config.toml
n_layer = 11
d_model = 256
n_head = 4
n_kv_head = 4
head_dim = 64
d_mlp = 704
vocab_size = 713
activation = "swiglu"
norm = "layernorm"
norm_place = "pre"
norm_eps = 1e-06
positions = "learned"
qk_norm = false
attn_scale = 0.125
bias = "none"
tie_embeddings = true
parallel_block = false
init = "normal"
init_std_qkv = 0.0312
init_std_o = 0.00667
init_std_up = 0.0312
init_std_down = 0.00667
optimizer = "ademamix"
lr = 0.000332
beta1 = 0.9
weight_decay = 0.28
lr_head = 0.00319
grad_clip = 1.0
warmup_steps = 399
schedule = "wsd"
decay_fraction = 0.811
decay_shape = "linear"
final_lr_fraction = 0.0
batch_tokens = [8192, 16384, 32768]
seq_len = 512
doc_mask = true
z_loss = 1e-05
train_tokens = 157700000
steps = 10117
dataset = "wikipedia_en"
MLP neurons of a small language model. Each row is named by its layer, matrix (gate and up: input weights; down: output weights) and neuron, and shows model dimensions 0-127. Each number is 200 + 30 x the weight over its row's rms, rounded and kept within 0 to 999. A neuron's up and down rows have the sign that makes its largest values positive.
After each neuron's rows, "fires before" lists the tokens most often just after its 100 highest values on Wikipedia text that the model never trained on; "fires after" lists the tokens most often just before its 100 highest values on Wikipedia text that the model never trained on.

L4.gate663,192,231,162,199,225,195,215,222,208,194,225,192,229,184,195,190,231,260,195,235,191,236,148,189,166,196,207,194,142,217,245,211,217,191,230,200,193,239,213,214,234,166,194,190,161,229,174,165,200,192,168,196,222,245,135,196,230,173,194,207,219,190,158,202,224,227,193,224,224,220,229,192,226,212,218,173,174,259,201,172,191,198,234,203,278,179,197,196,205,175,178,203,275,148,145,195,196,206,134,216,157,188,164,184,159,208,196,121,245,232,164,168,220,203,191,196,175,179,124,241,211,140,181,206,197,204,208,121
L4.up663,229,190,264,220,200,167,217,212,208,264,243,242,220,222,178,206,203,253,222,187,226,234,236,137,254,155,166,214,161,238,230,236,186,249,237,214,201,205,176,223,223,199,163,179,143,198,172,202,209,170,154,235,173,199,165,206,183,167,190,169,218,203,227,167,169,219,206,228,238,212,188,187,196,273,236,198,196,226,196,180,188,205,288,157,208,171,169,212,207,183,163,191,192,155,223,215,225,205,187,213,163,225,253,183,170,193,146,168,183,183,156,206,191,235,199,182,203,141,173,158,201,142,210,215,225,220,189,155
L4.down663,221,137,171,200,195,147,193,184,245,204,256,205,196,220,209,193,230,248,195,218,200,197,184,185,242,183,183,192,161,215,281,196,163,198,192,172,199,179,185,169,253,171,177,212,166,204,224,180,184,231,193,190,158,184,162,237,223,157,228,221,216,210,192,209,193,246,271,214,154,203,220,193,181,199,196,241,170,174,210,174,208,168,233,133,193,143,200,202,191,192,194,223,185,201,164,229,122,228,236,197,170,201,228,194,206,243,128,150,193,144,181,208,203,226,207,244,185,257,136,220,231,170,160,232,299,203,218,210
fires before: " |", "ct", "en", "v", "|", "ver"
fires after: " |", " to", " be", "ing"

L8.gate576,186,250,157,164,217,174,207,220,172,213,214,156,209,191,206,199,178,150,198,184,169,233,212,185,161,158,235,192,191,260,200,195,221,203,255,237,225,199,238,212,181,182,189,288,249,195,218,200,217,183,226,256,218,171,194,263,206,229,235,275,264,223,175,212,139,235,188,173,205,181,221,199,192,207,168,242,157,211,205,176,182,208,154,213,210,211,175,177,148,132,197,171,173,122,252,172,163,167,208,192,208,200,217,211,245,154,209,154,187,235,222,183,212,191,180,256,230,193,227,241,212,208,192,189,226,214,244,213
L8.up576,205,176,131,186,238,274,209,181,218,215,199,195,160,263,198,158,198,231,185,187,231,211,162,199,295,157,192,199,182,164,148,159,210,204,231,223,170,229,197,158,202,230,218,193,196,188,197,171,201,166,185,226,200,244,193,212,172,208,208,212,198,170,173,178,165,245,204,201,144,183,188,176,185,201,192,144,193,133,174,245,224,227,224,194,219,186,154,187,182,180,150,200,182,168,212,186,207,191,160,237,215,211,183,200,260,214,168,137,187,245,168,226,242,235,150,203,212,199,143,263,234,132,233,129,281,204,238,185
L8.down576,212,175,255,210,189,252,198,198,176,220,173,212,194,202,198,190,204,202,197,238,198,208,206,205,199,202,186,232,130,177,201,227,157,202,213,197,140,220,214,218,229,266,223,181,240,228,159,241,190,190,210,163,202,200,209,199,212,213,182,178,215,179,213,204,257,179,184,212,164,151,220,209,175,219,250,205,218,150,185,227,219,167,153,169,223,241,194,182,158,137,151,229,215,221,145,219,180,178,190,250,224,224,152,161,223,156,220,165,97,181,196,232,197,189,180,195,196,195,162,175,182,255,184,144,280,218,170,131
fires before: "m", "s", "ed", ",", "ment", "ing"
fires after: "r", " te", "d", "re", "ive"

L6.gate512,252,169,159,201,206,219,216,203,204,246,158,245,235,230,184,242,188,176,214,108,220,238,200,204,217,225,247,141,200,143,176,191,171,210,221,139,213,195,183,200,250,217,191,189,176,164,162,225,211,184,237,199,163,187,161,196,224,186,237,173,181,168,251,189,211,187,211,149,194,210,204,210,205,220,278,196,125,159,210,187,274,234,242,160,228,229,266,180,173,202,204,171,222,199,172,237,206,199,263,194,198,136,176,261,206,178,184,234,171,243,243,173,161,206,191,196,207,213,188,205,223,177,166,222,177,229,193,210
L6.up512,232,187,212,164,164,240,203,216,180,241,143,250,206,294,214,193,231,176,226,132,217,227,180,226,168,159,235,187,253,160,220,189,201,216,199,199,201,205,204,173,177,207,204,205,178,169,160,286,179,140,209,205,185,188,185,175,223,161,235,180,214,172,248,234,211,133,258,192,161,175,240,160,155,174,293,223,160,176,187,170,262,231,228,185,214,224,231,181,189,189,155,187,253,230,171,171,206,203,226,199,187,209,190,243,196,143,195,234,216,205,209,155,175,229,185,192,215,219,187,197,228,181,165,179,156,242,189,206
L6.down512,158,167,213,208,219,197,204,168,151,253,171,141,213,245,246,204,274,184,208,139,227,225,226,174,206,130,215,196,194,181,178,209,182,185,275,210,215,177,217,210,231,212,133,225,192,169,211,191,255,187,200,190,168,193,140,175,145,171,186,225,240,173,180,127,202,197,234,195,201,225,218,262,244,196,233,176,180,224,182,276,168,143,193,226,169,197,206,238,180,216,190,195,187,259,228,238,207,222,226,224,226,205,212,192,219,216,194,141,218,160,170,188,211,205,264,224,163,174,165,224,196,187,274,173,161,157,204,166
fires before: " ", "il", "ican", "p", "ion"
fires after: "p", "t", "r", "cc", "ep", "v"

L6.gate575,232,206,207,224,214,230,215,222,152,253,155,208,223,153,205,222,219,204,173,139,240,204,158,197,167,193,176,201,214,157,181,217,146,210,230,157,197,216,234,180,142,167,220,216,153,182,235,182,264,248,190,160,215,188,170,168,189,229,140,157,208,156,250,174,149,197,179,181,192,243,182,240,174,233,210,177,211,225,224,194,233,229,281,216,179,241,207,199,194,243,163,165,189,201,221,184,217,198,200,215,172,193,209,162,164,108,152,236,161,189,277,245,178,213,249,191,240,245,253,183,181,209,165,186,169,217,174,240
L6.up575,233,186,209,171,194,224,203,197,169,210,192,229,186,199,170,234,232,169,231,149,204,239,176,192,190,179,196,184,167,185,180,190,184,235,157,188,209,215,204,196,209,211,219,222,223,186,197,247,214,263,151,124,132,160,192,209,168,180,202,186,185,248,193,243,160,240,220,212,226,152,251,170,233,221,208,192,155,176,157,212,176,216,194,218,200,244,238,191,171,252,246,191,210,217,188,188,204,167,227,159,192,217,237,243,240,237,172,182,221,200,202,140,179,237,205,174,217,163,216,179,254,152,195,204,152,215,198,215
L6.down575,198,216,229,206,197,212,182,219,158,233,226,167,212,203,199,156,215,156,277,210,238,214,152,236,195,186,165,193,247,240,268,178,176,151,199,175,206,266,235,183,165,209,212,252,235,154,126,178,167,172,167,164,221,189,233,183,195,197,230,193,201,246,269,203,209,199,190,172,200,168,252,194,200,150,242,173,171,234,196,207,206,197,188,178,206,202,219,175,193,217,243,218,210,240,142,218,185,212,187,187,198,204,219,182,234,182,205,213,155,251,190,223,214,200,230,169,270,205,196,238,207,211,194,181,187,190,144,196
fires before: " ", "ru", "ary", "ly", " –"
fires after: " Mar", "r", " F", "eb", "un", " J"

L8.gate551,241,176,195,192,231,197,259,202,195,169,216,207,213,182,204,208,151,210,162,155,238,210,196,171,196,220,212,252,214,149,230,203,212,251,227,250,184,241,189,204,130,152,198,245,209,156,204,211,183,162,177,232,212,155,178,251,221,181,222,230,207,188,206,181,217,237,184,265,187,150,194,209,282,220,194,203,131,259,188,186,207,229,241,203,169,240,231,238,159,184,137,159,175,180,181,221,208,159,236,183,171,188,178,227,270,210,196,180,180,211,213,184,163,213,236,210,230,219,225,256,200,217,236,189,188,224,223,231
L8.up551,179,190,145,249,203,210,199,205,214,214,158,219,173,220,174,203,195,222,181,206,233,271,164,183,185,253,228,187,189,162,169,158,183,179,176,223,196,202,223,239,164,198,193,183,165,223,191,209,214,184,193,226,196,179,213,192,213,205,193,201,222,187,188,165,171,186,203,216,168,168,227,148,183,244,273,198,198,200,176,225,200,215,241,221,250,232,188,182,196,150,160,246,219,178,182,212,184,207,222,208,148,161,153,163,123,172,270,168,213,146,181,220,216,220,235,187,245,195,199,204,229,178,169,189,194,185,254,275
L8.down551,201,171,169,141,177,177,203,262,190,230,209,217,252,183,196,260,215,171,202,178,201,162,206,194,207,211,195,229,191,178,209,183,202,160,216,208,200,204,177,164,199,218,163,134,142,224,212,232,203,203,199,192,236,183,228,170,166,173,179,190,201,163,226,184,237,201,147,166,257,226,213,186,154,216,176,196,183,233,181,196,196,202,231,157,192,246,175,238,181,196,237,123,210,207,209,260,190,134,185,222,157,229,188,203,203,242,215,208,222,225,233,227,157,242,177,149,198,206,188,257,207,234,214,177,220,259,178,205
fires before: " ", "ember", "ment", "il"
fires after: "ep", "r", "t", "p", "pp", "3"

L6.gate670,237,198,157,153,209,175,216,195,201,194,182,204,208,190,171,181,230,205,181,224,198,172,197,218,215,144,191,211,235,146,189,186,247,160,210,254,223,222,237,165,209,169,199,202,227,181,205,229,216,210,242,193,181,219,197,198,219,180,215,192,203,171,242,186,209,212,233,204,239,215,188,177,204,187,228,219,178,234,215,221,154,211,170,260,170,96,236,220,211,175,245,227,155,179,222,223,140,186,233,154,183,180,221,188,209,196,175,183,207,199,144,219,244,191,179,202,203,241,185,222,240,228,192,211,164,218,233,153
L6.up670,186,175,267,238,206,198,223,225,249,242,209,194,210,136,204,241,169,201,189,193,233,193,240,178,203,214,168,246,194,199,167,201,150,183,196,227,213,177,193,164,223,181,155,188,173,192,248,171,213,227,218,201,230,200,199,154,194,199,234,211,197,192,206,211,162,221,210,144,211,181,159,161,233,219,211,228,173,160,224,167,169,173,212,150,253,170,155,235,177,197,158,174,222,226,182,208,186,214,204,200,271,217,169,207,179,206,192,286,177,209,176,154,254,182,198,205,179,213,214,218,159,213,257,236,237,197,195,195
L6.down670,163,196,226,134,179,217,205,265,211,208,177,151,244,223,181,199,217,206,226,185,212,181,214,246,238,245,202,186,214,223,235,249,161,199,215,200,191,184,194,254,207,178,211,143,195,188,259,186,213,143,215,184,210,172,199,205,246,162,223,185,167,200,199,152,211,215,229,201,195,204,186,137,157,207,187,225,216,180,194,151,207,212,257,185,188,204,182,216,278,231,209,163,170,181,175,183,171,164,158,210,242,176,190,200,210,213,170,204,237,237,182,202,250,219,198,189,221,120,196,180,173,205,194,267,164,246,153,202
fires before: "un", "it", "iss", "ic", "and", "on"
fires after: " com", " Com", "on", "c", "C", " C"

L6.gate465,185,242,152,208,191,170,229,192,244,200,183,167,247,199,219,243,217,197,215,213,164,196,186,231,193,212,181,157,140,242,182,225,209,166,209,201,225,186,182,211,209,176,225,229,194,173,253,244,198,184,220,239,194,213,216,185,158,167,178,196,231,244,115,170,238,182,206,212,140,204,194,203,279,190,175,253,106,205,191,180,212,235,211,217,178,179,188,206,175,163,207,170,143,165,206,163,216,258,157,163,134,204,218,204,210,207,236,185,182,241,205,227,217,175,229,223,204,235,241,180,205,151,182,178,247,167,238,215
L6.up465,185,203,199,221,179,209,210,192,213,218,220,132,199,155,201,84,175,265,199,174,169,174,191,265,212,140,175,200,200,231,214,222,208,164,199,210,200,174,183,179,168,191,211,184,189,202,207,201,160,257,223,219,153,180,188,169,135,178,222,248,232,230,202,207,242,216,214,203,154,213,202,200,208,164,247,212,215,224,184,186,202,201,190,199,223,158,197,167,245,226,160,167,208,233,187,164,229,223,181,197,166,249,257,167,197,227,226,192,201,166,212,167,227,181,212,196,128,217,241,233,231,130,188,242,162,154,288,217
L6.down465,223,198,166,195,240,149,220,214,222,163,200,225,187,296,191,154,223,203,164,194,171,158,163,199,196,197,159,185,276,177,173,194,171,220,268,263,198,212,169,185,191,170,259,201,218,200,186,179,183,196,230,216,151,256,182,194,246,188,206,218,189,224,193,223,248,161,230,253,213,182,210,207,155,164,160,228,177,224,205,249,206,176,218,241,143,218,190,184,240,186,204,230,183,185,243,173,171,168,201,193,153,218,180,203,225,195,175,222,182,148,171,180,246,258,235,214,182,246,250,193,175,233,165,196,190,219,190,250
fires before: "ign", " not", "c", "p", "iv"
fires after: " d", " D", "o"

L6.gate101,254,157,183,163,201,195,233,263,188,256,169,257,199,159,208,214,169,184,182,127,256,215,145,194,196,189,231,228,236,132,178,203,173,148,180,150,224,175,185,210,190,211,181,204,241,147,215,213,227,223,188,221,176,184,158,184,205,154,195,109,244,211,253,228,141,197,188,196,212,205,257,205,212,223,229,189,166,192,178,173,241,213,197,161,197,263,234,159,149,251,177,213,166,162,242,179,185,175,197,193,211,180,188,219,189,208,190,209,185,232,193,174,186,225,235,194,221,204,232,182,203,181,152,212,187,185,232,244
L6.up101,257,185,189,223,227,189,231,246,163,218,145,252,208,179,178,208,185,185,215,125,253,212,121,189,205,194,200,237,238,172,199,221,171,144,214,158,224,176,217,207,172,238,185,220,190,135,221,212,226,218,202,208,184,150,174,186,220,186,218,154,250,226,216,224,134,191,200,201,201,181,227,216,200,193,203,128,176,175,142,203,227,197,228,168,232,274,210,175,191,268,192,156,165,202,214,197,202,176,188,202,174,183,201,208,263,199,182,194,178,217,225,168,171,215,205,185,193,176,222,186,199,180,168,236,177,215,212,201
L6.down101,204,181,195,232,215,190,172,226,120,237,208,161,175,219,221,206,225,208,233,213,220,187,171,207,167,199,159,198,233,216,238,227,233,148,214,200,197,205,192,202,207,205,209,185,216,195,156,185,224,197,201,186,228,220,192,171,193,240,202,197,201,231,204,173,187,208,184,156,253,192,203,204,213,192,207,213,195,187,170,231,195,166,273,208,250,205,184,196,188,224,174,175,225,210,138,226,206,209,163,239,163,225,225,192,290,235,189,189,220,217,220,206,172,205,207,159,233,207,206,196,205,199,218,205,208,244,164,209
fires before: " ", "e", " –", ","
fires after: "u", " Mar", "m", "r", "un", " J"

L8.gate174,174,146,169,209,218,232,196,182,214,246,243,161,246,237,187,204,164,158,143,203,206,208,244,144,237,188,191,218,119,132,218,167,193,224,265,209,248,224,200,218,223,224,177,211,220,216,172,246,196,187,229,207,213,210,211,192,230,184,231,244,266,238,175,204,181,189,182,169,180,175,184,178,166,144,238,177,233,200,183,175,219,144,184,188,123,166,229,149,194,173,182,211,123,191,202,208,215,194,207,194,214,177,238,191,188,173,198,187,183,216,189,214,187,211,189,171,191,244,178,150,221,229,254,218,159,238,253,180
L8.up174,221,176,190,187,215,213,232,179,195,233,232,201,191,232,232,205,217,172,256,180,163,170,190,201,148,251,271,168,186,173,167,199,244,218,160,169,169,228,185,197,196,167,251,252,208,231,192,208,157,225,209,200,201,253,160,234,190,206,178,262,200,186,219,205,204,203,215,244,194,170,197,200,155,202,188,220,183,210,205,171,265,188,216,217,216,237,191,169,237,140,202,198,212,175,215,170,116,215,186,174,169,189,209,264,171,184,247,184,152,143,186,182,159,209,196,227,168,212,168,153,244,218,180,183,197,230,218,258
L8.down174,237,223,206,224,184,200,242,221,250,155,134,262,237,190,239,189,216,225,169,196,174,171,156,163,179,166,229,210,233,200,190,182,198,187,139,183,246,198,179,177,207,157,183,202,175,165,204,192,250,216,191,201,161,208,172,203,181,221,259,207,222,181,226,217,190,221,226,204,190,197,210,180,216,184,219,219,176,219,207,185,178,190,165,216,217,135,225,213,190,213,165,179,173,182,250,247,174,195,170,184,213,210,212,187,200,162,167,136,252,214,196,226,210,247,230,197,132,243,156,213,189,205,118,221,158,140,231,202
fires before: "9", "0", "3", "7", "4", "8"
fires after: "9", " res", "c"

L4.gate403,260,153,213,240,193,233,193,216,180,257,171,220,216,211,179,230,229,237,196,183,216,194,126,195,143,128,234,214,187,192,219,174,159,170,216,251,207,212,187,178,216,225,190,193,111,241,156,182,174,192,176,196,190,221,175,175,209,176,204,227,195,150,221,138,252,160,177,243,229,188,277,157,185,212,216,170,185,206,186,193,236,197,207,221,196,196,168,188,237,206,206,256,172,203,142,229,215,247,185,217,147,136,197,179,220,187,208,250,221,214,210,178,193,251,235,242,216,189,212,159,213,218,189,196,188,197,231,233
L4.up403,214,196,186,245,199,228,201,205,156,175,210,199,242,183,197,182,259,231,190,222,196,223,155,225,234,175,293,212,147,201,267,241,173,190,177,262,203,218,204,219,241,220,209,201,161,208,206,226,159,206,225,156,226,225,209,230,191,154,197,215,183,139,256,181,226,171,182,219,235,235,186,241,185,197,221,204,216,225,203,204,202,211,169,166,221,191,153,166,246,199,192,283,208,202,206,228,193,159,178,188,218,218,192,283,252,213,176,211,219,179,208,191,167,231,159,181,163,217,250,158,199,179,216,149,255,219,196,168
L4.down403,201,185,200,215,187,149,189,216,272,182,184,238,246,151,198,146,224,196,192,188,227,235,221,178,215,186,236,236,163,146,174,186,156,241,182,197,174,185,194,187,231,198,211,227,179,233,222,198,178,234,231,274,273,172,173,187,221,197,233,184,167,219,180,178,224,217,200,166,226,195,195,197,192,221,234,150,210,174,197,147,191,231,186,99,246,165,201,220,213,192,178,235,146,240,200,209,183,256,261,167,228,217,217,181,237,203,248,148,164,153,230,166,226,184,194,228,147,208,211,196,212,233,239,157,277,192,141,225
fires before: " |", " ", " |\n"
fires after: " |", "1", " ", " C", " S"

L8.gate230,274,177,157,124,217,164,149,207,182,175,193,216,252,182,193,234,177,170,214,222,203,224,174,212,215,168,170,213,133,136,170,215,210,167,210,225,210,168,198,195,185,222,237,221,169,225,193,224,230,265,176,178,188,196,191,162,174,195,194,228,245,133,202,253,260,195,237,211,199,208,238,151,162,218,181,199,176,220,155,180,216,206,227,181,196,210,246,158,214,201,165,237,162,229,191,229,169,243,231,197,139,223,194,187,184,207,155,201,186,213,198,254,200,242,176,161,211,211,187,195,222,224,223,205,204,240,197,174
L8.up230,190,155,160,140,172,147,185,273,248,198,201,180,248,214,184,184,156,189,174,212,200,210,203,192,182,168,228,238,155,173,185,188,245,163,243,249,192,202,231,189,171,225,192,178,214,223,175,229,200,186,195,263,284,260,177,252,179,210,236,249,165,219,223,202,223,165,203,238,189,214,225,162,190,213,260,182,168,169,188,223,194,222,200,227,237,206,214,149,247,169,190,172,203,220,195,238,204,214,223,183,160,195,194,209,171,204,199,219,180,218,114,211,173,173,171,202,166,177,168,214,214,220,206,187,180,195,201,239
L8.down230,188,240,167,194,217,147,212,204,137,231,170,195,186,186,209,183,193,171,178,190,225,210,194,162,212,207,191,240,215,273,243,148,186,231,211,201,228,252,141,188,234,197,196,296,193,199,210,154,202,278,198,230,200,196,195,208,164,159,213,216,189,196,228,242,136,161,120,215,176,174,202,177,258,195,201,189,190,199,216,228,193,193,206,220,186,241,143,222,192,215,198,210,208,208,155,159,225,162,220,210,169,185,155,188,224,234,202,167,181,147,227,193,258,155,239,161,206,202,247,195,224,208,204,168,188,217,172,211
fires before: ":", "0", "2", "9", "4", "1"
fires after: "9", "1", "0"

L8.gate579,208,208,251,153,220,177,279,157,202,193,250,187,191,185,193,219,203,220,176,202,261,233,232,183,172,207,192,211,224,201,188,213,224,241,203,232,220,223,237,185,189,178,185,240,180,184,185,206,256,120,262,222,228,203,201,209,218,185,202,265,190,216,165,181,205,138,202,156,179,239,190,206,221,183,188,201,225,254,219,178,181,131,199,167,203,200,238,166,163,179,209,172,188,160,187,215,181,200,168,180,212,190,153,192,236,165,245,246,157,168,233,183,196,193,141,305,230,184,202,206,269,212,162,218,127,216,192,198
L8.up579,191,197,154,205,178,177,228,195,249,264,148,177,234,215,208,214,161,165,242,164,184,192,150,159,181,263,229,189,180,162,119,178,211,235,183,227,208,241,202,198,192,239,214,220,223,173,181,224,152,217,185,214,254,246,214,247,197,171,222,222,262,151,208,237,223,170,268,180,195,200,204,188,218,173,227,216,172,135,213,127,177,209,165,191,235,217,183,212,150,181,181,185,173,243,186,217,244,191,197,162,180,189,220,260,230,178,188,180,230,171,174,182,242,173,182,205,174,181,153,181,252,256,183,173,208,169,143,223
L8.down579,221,189,183,145,223,175,201,183,216,203,243,155,236,200,191,228,157,174,216,181,181,242,189,213,264,238,206,230,199,152,200,199,137,152,213,215,192,183,221,208,178,194,165,186,174,182,189,226,177,208,178,189,236,229,190,262,224,227,174,221,183,190,256,164,198,236,210,227,215,227,182,240,182,217,202,205,225,273,158,203,221,163,218,206,205,173,196,185,217,154,183,191,173,166,229,208,164,171,205,171,155,210,213,194,219,188,208,235,185,177,190,217,207,179,170,223,201,208,252,202,177,192,198,194,269,207,208,250
fires before: "ed", "ment", "ing", "ation", "er", "ch"
fires after: "d", "vel", "iv", "in", "r", "es"

L5.gate395,243,159,224,172,204,219,189,231,199,209,190,237,238,224,208,183,231,260,179,187,179,208,199,248,191,226,209,172,177,209,259,210,215,207,233,194,223,229,242,181,248,208,196,197,111,208,187,194,173,167,177,211,191,188,122,161,198,160,190,190,152,162,211,191,211,143,171,219,181,208,207,265,185,218,221,198,185,248,179,145,216,219,182,179,177,186,175,210,160,184,208,207,210,146,133,211,235,205,212,195,204,225,231,221,163,195,148,197,198,107,195,228,204,234,159,185,218,201,213,233,210,149,192,194,220,184,255,215
L5.up395,206,183,175,235,189,212,180,222,189,226,210,276,246,189,190,259,263,218,190,160,208,181,192,235,179,196,204,236,187,217,220,254,228,190,227,199,211,229,213,156,213,189,190,206,126,228,166,191,165,158,172,207,223,201,195,187,205,145,163,239,142,141,241,233,211,208,229,231,176,195,197,253,188,230,285,209,186,227,181,169,231,207,224,190,183,189,215,211,190,212,213,219,156,187,156,153,191,214,192,192,170,170,228,194,195,225,163,161,176,112,164,261,213,190,194,198,198,227,203,201,226,213,238,204,199,144,215,214
L5.down395,171,161,258,202,196,162,203,215,216,191,242,245,188,248,203,255,206,184,206,202,215,266,176,192,211,202,234,239,137,187,192,252,196,203,189,210,197,213,202,246,180,220,184,218,145,208,187,176,166,264,270,214,232,207,223,204,183,210,159,193,171,224,193,188,218,174,245,208,167,193,177,187,222,187,244,197,203,204,192,170,209,274,177,186,189,127,200,240,182,205,221,183,175,202,170,224,158,174,240,155,188,181,182,234,166,216,193,171,161,189,230,206,224,198,195,246,199,198,238,133,140,180,191,207,246,190,223,176
fires before: " ", " |", "2", "1", "6"
fires after: " |", " ", "8", "0", "6"

L6.gate364,218,190,134,184,215,201,248,243,180,211,179,198,234,228,196,193,156,202,177,172,181,165,198,204,155,180,224,199,197,156,181,158,232,190,198,170,206,229,208,192,197,159,221,202,213,212,204,194,248,210,205,143,170,214,192,229,227,200,194,130,215,200,202,226,202,175,216,198,163,186,229,204,198,174,224,187,186,195,211,150,198,227,208,176,257,241,239,182,199,215,285,143,247,211,234,205,193,171,189,186,165,192,246,198,174,165,200,155,229,252,234,238,242,203,183,207,193,237,235,213,215,207,171,187,175,175,146,205
L6.up364,223,165,167,216,197,269,195,206,170,213,220,162,242,215,206,275,170,190,232,161,219,221,144,240,200,130,131,224,177,194,175,163,180,202,181,155,207,146,252,149,169,186,216,204,207,151,244,236,227,216,229,228,180,233,169,123,186,226,180,218,209,177,179,194,152,168,217,207,206,178,180,177,180,208,150,202,214,181,241,171,195,159,229,186,201,239,207,178,257,235,121,168,155,110,231,208,208,193,187,216,222,167,198,190,214,182,202,192,158,207,213,226,156,189,275,186,186,183,252,194,240,158,198,183,269,206,222,220
L6.down364,215,174,195,241,205,239,233,276,193,233,196,175,188,186,200,231,228,200,170,207,211,132,155,221,218,172,187,187,188,190,202,178,207,200,151,168,206,165,221,212,168,194,280,237,212,177,220,156,263,201,175,185,264,221,146,181,206,186,229,190,216,194,231,197,211,209,227,226,217,201,191,217,238,202,211,205,218,211,200,216,177,182,212,197,260,237,141,200,195,214,212,149,186,246,214,164,168,155,238,219,217,178,215,255,199,178,134,197,222,178,180,239,184,243,177,197,174,266,187,196,268,237,189,249,210,229,188,192
fires before: "0", "9", "8", " ", "2", "1"
fires after: " ", "m"

L4.gate585,272,218,145,195,199,200,207,234,166,188,185,209,202,224,183,186,248,264,180,284,196,204,230,203,169,205,178,224,171,227,194,192,218,153,202,273,194,180,180,222,245,204,182,184,163,223,143,229,203,207,240,181,218,238,189,211,168,182,227,219,213,160,183,182,205,232,203,248,150,148,249,196,204,233,208,217,180,243,216,181,227,226,159,235,200,214,198,202,166,206,180,209,223,177,203,201,158,201,193,201,200,247,161,194,162,221,194,230,222,211,203,213,203,230,204,243,229,167,226,190,222,159,153,187,209,168,236,213
L4.up585,190,244,211,241,184,222,204,242,213,187,185,249,172,246,197,257,230,211,224,240,206,196,237,184,211,201,204,261,181,224,240,204,212,209,170,242,219,222,210,222,211,231,149,190,148,230,194,194,178,204,183,164,186,206,166,207,194,180,168,231,177,180,210,159,243,270,171,206,127,219,265,210,183,206,229,230,164,176,245,157,183,239,203,251,191,161,176,239,242,190,209,238,191,138,224,165,181,225,166,210,214,141,196,213,176,186,175,230,201,190,188,234,219,183,286,202,255,139,155,173,178,228,148,203,205,210,235,240
L4.down585,209,137,179,199,213,174,215,173,206,215,213,186,194,190,174,244,227,208,188,232,224,181,172,125,209,243,226,242,160,253,208,158,88,203,177,213,190,147,202,165,206,166,129,214,215,172,234,167,212,252,227,204,211,159,180,211,189,195,169,223,198,171,225,199,207,233,249,240,158,188,201,270,211,159,205,207,182,216,215,154,188,201,203,109,184,248,185,174,223,204,169,248,164,231,190,214,196,237,200,187,207,182,197,164,220,263,214,145,218,160,243,178,233,187,224,235,216,186,262,208,241,195,198,219,260,214,227,255
fires before: " |", " –", " ", " |\n"
fires after: " |", " –", " "

L4.gate187,256,207,186,254,211,200,212,200,196,228,210,245,233,200,213,179,260,231,201,251,230,267,108,232,218,197,206,173,176,229,263,255,181,166,222,221,194,211,194,208,187,193,207,184,135,227,198,252,209,213,244,210,194,206,156,185,211,203,195,213,174,183,206,183,276,248,195,227,216,204,184,246,197,180,198,239,152,216,186,182,211,199,212,221,234,193,135,225,268,232,229,146,200,165,177,220,179,158,207,218,173,151,225,182,183,171,174,159,218,187,207,226,207,170,226,220,162,156,218,219,185,171,161,238,193,177,195,181
L4.up187,260,271,230,208,194,172,231,184,157,232,195,233,179,222,220,275,222,204,191,178,209,182,185,195,175,194,183,191,167,220,194,244,218,159,208,194,193,266,205,208,166,219,192,192,177,272,229,286,140,164,205,220,239,197,213,187,215,188,153,191,188,192,232,169,247,231,173,207,203,222,218,249,208,195,184,185,152,181,164,208,163,191,205,292,187,186,188,175,191,200,246,202,220,183,196,192,167,199,158,205,209,125,247,202,166,169,217,161,178,197,210,176,235,197,211,168,178,168,161,223,213,199,197,212,221,168,231,217
L4.down187,250,180,177,204,185,169,191,159,156,226,199,202,215,198,191,183,156,211,195,210,174,204,202,159,272,174,185,187,170,189,190,203,192,245,182,201,185,213,207,205,203,178,171,176,163,164,200,124,260,182,202,216,280,115,198,176,200,182,245,223,185,200,214,259,208,212,231,166,207,195,242,217,188,247,163,209,164,214,242,167,214,222,170,80,157,193,236,195,193,183,166,152,173,264,226,228,234,210,158,182,226,219,209,169,211,217,215,183,177,171,208,196,217,133,227,191,210,215,225,229,207,213,232,261,284,171,154,194
fires before: " |", "|", "ubl", "==="
fires after: " |", " ", " R", " d"